python train.py --n_kv_head=2 --norm_place="peri" --parallel_block=false --init_std_qkv=0.0348 --init_std_down=0.00502 --beta1=0.9 --grad_clip=1.0 --dataset="wikipedia_en"
MLP neurons of a small language model. Each row is named by its layer, matrix (gate and up: input weights) and neuron, and shows model dimensions 16-143. Each number is 128 + 24 x the weight over its row's rms, rounded and kept within 0 to 255. A neuron's up and down rows have the sign that makes its largest values positive.
After each neuron's rows, "fires on" lists the tokens most often at its 100 highest values on Wikipedia text that the model never trained on.

L9.gate222 [108 105  98 162 141 124 146 172 106 118 137 131 165 110 122 164 156 126 164 107 116 117 128 213 148  98 107 123  97 156 171 143 144 130 107 134 116 124 127 104 142 153 128 122 117 148 132 108 111 113 191 118  95  96 134 134 143 114 106 115 130 114 124 140 117 157 129 131 143 142 121  96  84 111 146 139 119 111 153 138 141 158 150 109 158 138 104 149 144 145 142 147 106 161 112 128 116  79 100 143 110 132 120  45  99  99 124 148 170 134  76 128 102 158 193 135 117 113  75 166 106 143 128 128 131 126  97 125]
L9.up222 [123 127 126 124  85  89 129 130 114  97  85 136 118 136 142 174 101 117 138  74 118 108 130 140 125 140 153 139 153 127 159 104 143 137  97 141 149 141 104 107  81 106 142 163 128 129 135 144 128 126 114 139 149 189 117 125 110 128 139 157 113  96 108  89 161 154 136 123 118 133 121 150  74 124 147 137 113 127 119 139 110 120 119 116 163 126 131 131 158 150 162 131 123 152 122 158 103 105 125 102 113 163 135 111  96 136 165 115 117 119 133 167 123 140 146 162 125  68 136 160  48  84 114 124 140  33 138 131]
fires on: ",", ":"

L5.gate249 [ 97 149 109 144  71 118 103 179 133 104 151  93 140 115 145  92 167  94 129 112 116 109 119 125 155 152  87 137 122 137 138 117 173  82  85 127  99 136 161 113  99 136 128 130 167 123  87 131 163 153 183 143 144 125  86 119 123 135  96 118 135 105 110 102 125 107 101 124  97 136  78 145 109 110 132 106  89 111 102 178  88 108 143 112 118 163 104 150 115 139 157 157 125 130 152 115 115 145 134 101  94 139 144 127 105 138 137 104 150 122 147 116  98 139 123 120 144  56 128 118  92 105 132  97 155 149 144 142]
L5.up249 [116 109 172 173 134 152 104 109 139 105 160 110 146 131 101 163 116 117 136 123 132  96 125 155 139 111 144 157 109 152 106  91 151 144 158 139  74 145 148 108 131  99 119 117 137 118 136 118 152 100 176 136 150 166 142 105 161 134 111 111 126 123 167 134 121 143  94 128 155 141 135 124 132  88 155 137 127 124  80 128 129 161 155 141 104 108 131 119 119 121 130 132  93 101 174  94 100 122 134  90 136 135  70 121  92 119 122 124  98 139 113 142 123 102 139 105 110 124 158 125  68  98 143 122 180 181 165 170]
fires on: " Re", " S", " In", " At", " Fa", " Bo"

L5.gate124 [130 116 106 135 137 179 115  83  96 113 139 163 100 166 106 131 138 120  89 118  92 120 121 129 116 124 151 146 134 124 155 129  74 123 122 153 118 140 119 132 152 143 164 119 115  84 167 137 107 162 122 140 130 112 126 129 119 147  93 122 119 130 142 145 130 141 115  74 148 115 114 115 128 135 155  96 130 108 116 102 104 156 179 129 173 113 129 113  88 173 110 119 110 119 130  99 157 128 123 153  98  95 141 138  66 169 154 150 129  94 171  85  76  63 121 127  95 169 150 115 153 132 115  98 150 173 132 156]
L5.up124 [128  98 146 143  79  83 152 169 105 181 139  91 108 145 109  95 103 126 142 128 143 131  95 172 133 125 130 153 157 131 128 152 101 133 163 110 164 141 110 139  98  90 115 131 129 157 131 117  85 102 133 145 125 137 166  89 132 134 122 106 113 122 168 102 113  86 146 111  88 130 129 133 125 126 138 112 147 119 116 119  90  47 112 146 119 159 150 104 116 153 146 168 129 123 143 115 122 104 147 105 154  99 145 134 143 106 144  57 126 109 108 133 148 113 106 122 159 148 119 105 133 116 113 117 166 113 151 123]
fires on: "e", "ation", "ed", "ate", " site"

L6.gate21 [148 106 160 127 141 125 112 124  97 112 151 125 136  84 126 122 122  92 127 103 105 137 112 100 105 107 151 139 121 158 103 126 124 105  75 199 145 151  93 103 112  70 109 144 153 149 128 101 158  80 155 148 150 146 105 134 141 135 164 103 145 121 114 122 104 147 115 133 143 115 102 124 143 133 137 149 142 188 122 132 125 100 138 100 110  92 129 117 148 105 120 118 102 176 146 108 154 106 114 121 127 118 132 104 139 175 142 136 125 125 143 139 149 146 112 122 100 128 158 114 116 139 126 153 151 147  76  74]
L6.up21 [114  71  82 143  99  99 118 129 107 112 172 151 127 110  90 115 136 149 159 147 134 159 126 141 112 175  76 139 118 132 100 158 135 117  89 136 130 123 131 103 108 123 153 158 128 124 127  97 107 114 104 123 116 125  94 154 169 131 164 126 159 112  98 121  97  94 118  90 148 138 130  95 132 135  97 135  94 138  66 113 124 130 136 138 117 140  94 114 115  91 142 132 146 148 131 101  94 104 178 125 167 128  98 142 118 104 168 137 136 116 120 100 116 128  87  97  87 115 164 127  93 140 108 158 133 139 129 147]
fires on: " Tra", " La", " Gla", " Lo", " Ru", " Gra"

L5.gate2 [174 170 123 139 134 122 132 117 150 143  84 148 165 111 145 114 142 168  95  92 126 119 116 122 125 113 155 119 135 172  77  93 160  87 117 135 165 127 107 151 126 151 145 105 103 102 104 100 122 161 162 157 106  97  96 140 125 103 129 137 147 132  85 139 131 139 118 149 125  86 132 118 120 143 175 110 143 128 162 136 113 156 135 122 120 127 122 114 115 144 153 126 147 175 144 108 128 196  93 106 126 138 136 116  93 121 110 111 123 133  94  77 165 142 152 137 110 120 128 112 134 121 108 119 185 129  99  97]
L5.up2 [113 153 118 127 135 104 168 114 135 169 129 119 165 137 170 176 149  95 166  97 120 153 119 122 142 164 130 122 110 118 137 121 159 126 173 160 117  94 100 156 129 135  97 163 133 137  98 105 144 185 149 125 177 123  66 137 101 118 152 132 148 136 120 144 120  97 131 123 132 113 111 105 140 115  75 107 119 132 158 112 115 163 126 176 143 140 129 125 120 153 159 112 145 153 150 102 166 134 136 115 143 153 128 132 108 110 103 133 117 117 116 127 116 175 155  89 182  76 160  99 114 151 124 147 113 127 122 121]
fires on: ",", " and", " &"

L9.gate181 [118 110 194  87 159 141 144  76 141 178 170 146 107 127 130 139 200  79  76 117  87 131  83 116 118 121 106  83 114 166 145 130 120 126 145 134 138 136 122 140 141 111 162 146 134  88 180 119 130 137 159 148  90 166 130  79 105 141  91 160  99 133 138 115 144 133 137 134 122 141 137 117 141 182 128 156 114 141 128 111 151 166 116 117 139  78 131 103 137 118 137 116 130 125 127 172 149 132 151 118 109 110 171 140 112 118 126 170 156  99 121 121  90 127 136 123  88 136 113 118 118 124 157 132  76 152 155 110]
L9.up181 [111 137 123 104 132  97  96 120 160 170 156 134  88 132 157 146 170 121 108 114 147 130 114 124 127 145 105  94 140 133 167 142 158  98 107 113 132 166 156 131 102 176 161 123 124 116 148 163  95 125 129 127 153 124 146  90 112 167 165 158  83 105 156 142 126 102  87  94  96  97 166 121 166 163 139 156 104 155 165 126 134 131 120 100 160 109 109  91 141 106 111 107 126 122 148 115 148 123 164 122 103  70 130 159 116 128 153  98 162 129 127 140 125  89 122  82 128 123 126 103 137 187 115 109 103 157 143 152]
fires on: "ed", "e", "ing", "es", "shaped", "uxiliary"

L8.gate269 [123 118 154 117  71 171 150 139 179 154 152 132 137 117 133 141 129 123 123 165 105 102  79 129 106 100 103 135 137 132 138 100  62 138 154 137 127 129 126 106 110 120 112 112 162 156 142 109 106 151 130  98 118 128 130 144 113 137 158 123 111 144 126 116 120 109 154 143 172 161 159 145 142 107 121 107 123 149 111 116 124 121  77 153 108 119 114 144  74 121 129 137  79 100 123 131  98 100 121 113 112 115 128 126 154 116 136  99 204 210 150 170  98 141 142 152 101 134 112 129 147 110 147 108  92 116 155  81]
L8.up269 [128 168 105 142 137  95 120 138 196 141 169 118 137 113 134 146 162 121 108 129 136  87 156 138 130  77  98  93 131 133 124 171 162  75 143 106  86 129 149 119  41 151 110 144 143 120 115  92 151 171 112 154 112 108 107 155 112 128  99 103 114 118 140 129 111 167 139 138 145 129 115 126 143 103 134 132 114 164 136 110 162 154 124 128 112  98 109 152  77 121 157  61 117 159 135 100 157 102 137 138 103 112 131 135 122 137 118  85 152 116 132 130 139 124 112 114 115 117 112 144 125 160 115 160 141 149 141 102]
fires on: "ing", "e", " of", "ve", "re", "ce"

L9.gate290 [155 129 159 100 120 122 114 137  95 121  87 116 132  68 118 129 149 125 106 116 123 135 108 112 139  93  92 173 128 131 159 140 141 128 134 143  84 145 121 133 103 129 105 141 100 106  96 125 127 121 145 132 165 150 124 108 128  90 168 132 119 109 117 167 114 144 150 108 117 165 148 142 117 114 168 115 111 114 142 115 154 118 109 126  99 128 119 121 120  84 140 126 151  78 119 165 112 149 144 165  70 128  97  84 122 118 114 145 163 112 122 173 163 146 133 160 155 116 110 189 139 114 198 139 162 137  97 129]
L9.up290 [189 125 102 155 128  90 134 147  86 121 101  87 159  99  89 123 154 121 130 139 102 137 147 105 137 180  98 159 117 149 117 132 147  91 139 106 121 108 143 128 120 135 124 106 109 137  65 155 125  94 105 128 141 160 121 139 151  99 151 120 154 116  89 133 122 144 131 116 118 132 131 123 132 104 134  91 104 115 119 126 115 116 105 170  93 161 152 130 182 126 149 132 145 144 131 153  75 140 147 141 130 125 121 112 138 160 127 141 142  94 121 174  76 119 108 101 131  75 114 148 134 135 139 137 178 160 114 141]
fires on: "N", "S", "C", "o", "D", "."

L8.gate302 [149 113 157 111 158 171 136 128 173 121 107 137 134 108 120 166 158 100 147 110  94 120  88 156  96 126 110 123 120 142 131 143  88 121 120 135 147  96 135 171 179 116  61 117 122 107 137  38 139 128 133 123 112 125 106 145 102 111 143 130 133 110  89 149 101 139 127 122 162 177  95 120 112 131 156 140  49 127  73 140 114 114  88 138 157 122 131 152 109 107 148 123 119  78  92 164 147 126 143  89  99 128 109 122 153 127 117 147 122 131  87 142 162 162 147 121 108 141 110 147 129 109 145 164 125 142 136 127]
L8.up302 [125 111 132 123 101 111 139 138 140  75 101  90 139 155 140 124 137  97 143 119 158 156  99 125 123 165 124 139 129 130 125  99 107 140 113 122 107 119 125 176 112 136 113  94  95 116 120 114 100  53 132 167 126 113 135 136 134 131 153 102 130 133 142 138 101 146  90 105 118 108 117 131 143  84 156 122 132 110 144 174  99 117  94 128 144  96 142 149 133 129 181 150 124 112 134 112 162 145  98 131 146 140 160  97 112 115  39 129 127 118  96 172 124 169 105  95 129 167 100 146 151 121 112 136 126 133  93 117]
fires on: "S", "F", "D", "R", "O", "ER"

L2.gate157 [126 104 108 125  98 124 131 148 132 131  87 128 116 187 165 133 116 126 125  93 140 115 116 140  87 145 144 110 142 123 138 121  66 150 134 115 135 140  90  88  92 116 126  94 126 115 149 110 115 119 127 140  92 153 118 144 144 121 164 105 185 172 171 124 150 154 102 136 144  91 128 132 109 146 152 153 101 101 111 137 137 151 139 136 120 106 141 156 150 123 103 150 137 101 142 130 160 158 118 113 121 132 144 102 113 142 112 103  93 162 105 129 156 142 138 126 135 152 113  69 135 117  72 198 167 127 110 150]
L2.up157 [120 124 123 150 122 117 135 116 140 165 134 149 165 120 112 130 182 112 130  90 124 134 131 119 153 127  99  93 141 152 146 112 155  75 151 175  98 108 124 145 144 129 124 140 136 141 118 132 175 168 155 102 132  61 109 121 130 114 143 158 135 118  81 152  78 106 135 143 141 147 122  91 153 145  98  79 123 133 140 120 131 154 136 123 155 102 101  97 109  92 162  93 161 189 112 134 138 111 191 161 144 134 123 168 152 127 135 168 126  82 107 123  93  95 137 156 133 105 140 126 132 139 107 120 117 104 136 131]
fires on: ","

L8.gate110 [124  90 118 168 158 124 150 169 122 132 101 115 119 118 119 101 153 132 143 102 158 144 123 212 139  96 104 167  97 101 136 151 118 111 111 124 119 122 126 173 105 149  37 119 117 109 121 137 151 111 152  93 149  82 117 135  96  95 126 124 140  84 108 103  86 118 120 144 155 137 119 113 149 123 159 150 128 145 156 167 176 133 136 143 148 110 102 127 104 127  90  93 147 125 144 129 137 135 135 141 151 150 157  80 102 147 128 131 127 169  90 151 138 171 139 116  93 111  85 118 135  97 111 135 141 114 142 113]
L8.up110 [134  96 156 106 123 127 141 107 102 140  97 165 157 128 148 120 111 195 104 129 103  97 121 152 133 141  98 133  94 144 103 118 150 108 166 158 135 128 114 128 105 126 126 137 144 152 125 109 146 157 109 110 175 129 135 166  93 132 133 125 147 101 130 131 140 127 106  94 110 121 103 129 133 175 153  73 140 112 108  86 140 142 112 140  98  96 118 118 100 139 169 105 116 107 132 166  95 129 143 119 141 197  91 138 136 114 134 150 131 118 130 123 145 173 128 120 114  74 129 145 152 116 129 136 119 129 135 159]
fires on: ",", " in"

L9.gate55 [132 117 134 149 118 111 160 144  90 115 107 125 181  59 122  80 136 127  76 132  97 134 131  78 138  81 132 163 100 133 136 142 104 147 102 150 134 116 130 122 124 134 114 141 146 114 135 150 133 118 145 121 146 114 105 103 173 142 159 105 139 145 140 132 166 135 110 130 116 132 148 112 109 152 142  76 123 163 149  61 127 134 103 147 147 141 123 134 139 122 135 116 125 152 120 115 124 147 105 153 151 115  70 122  98  88 137 112 164 105  78 138 147 141 144 114 126 100 137 141 128 136 157 135 173 137 121 116]
L9.up55 [102 105 118 144 124 115 177 143 144  99 166 124 123 120 140 165  99  95 185 155 165  92 108 150 144 157 126 115 150 137 101 134 125 159 129 116 172 121 129 131 179 114  66 126 177  79 148 100 128 147 118 139 105 118 104 127  95 136 113 103 110 133 125 122 145 132 148 119 123 103  81 118 105 162  81 144 124 132 105 163 115 120 132 162 124 103 158 164 137  81 124 137  89 166 100  95 147  98 109 111 160 122 146 144 141 120 131 157 110 158 118 114 144 147 104 131  94 118 163 156 117 147 123 147 112 129 132 126]
fires on: " O", " Ru", " Bo", "lo", " Gra"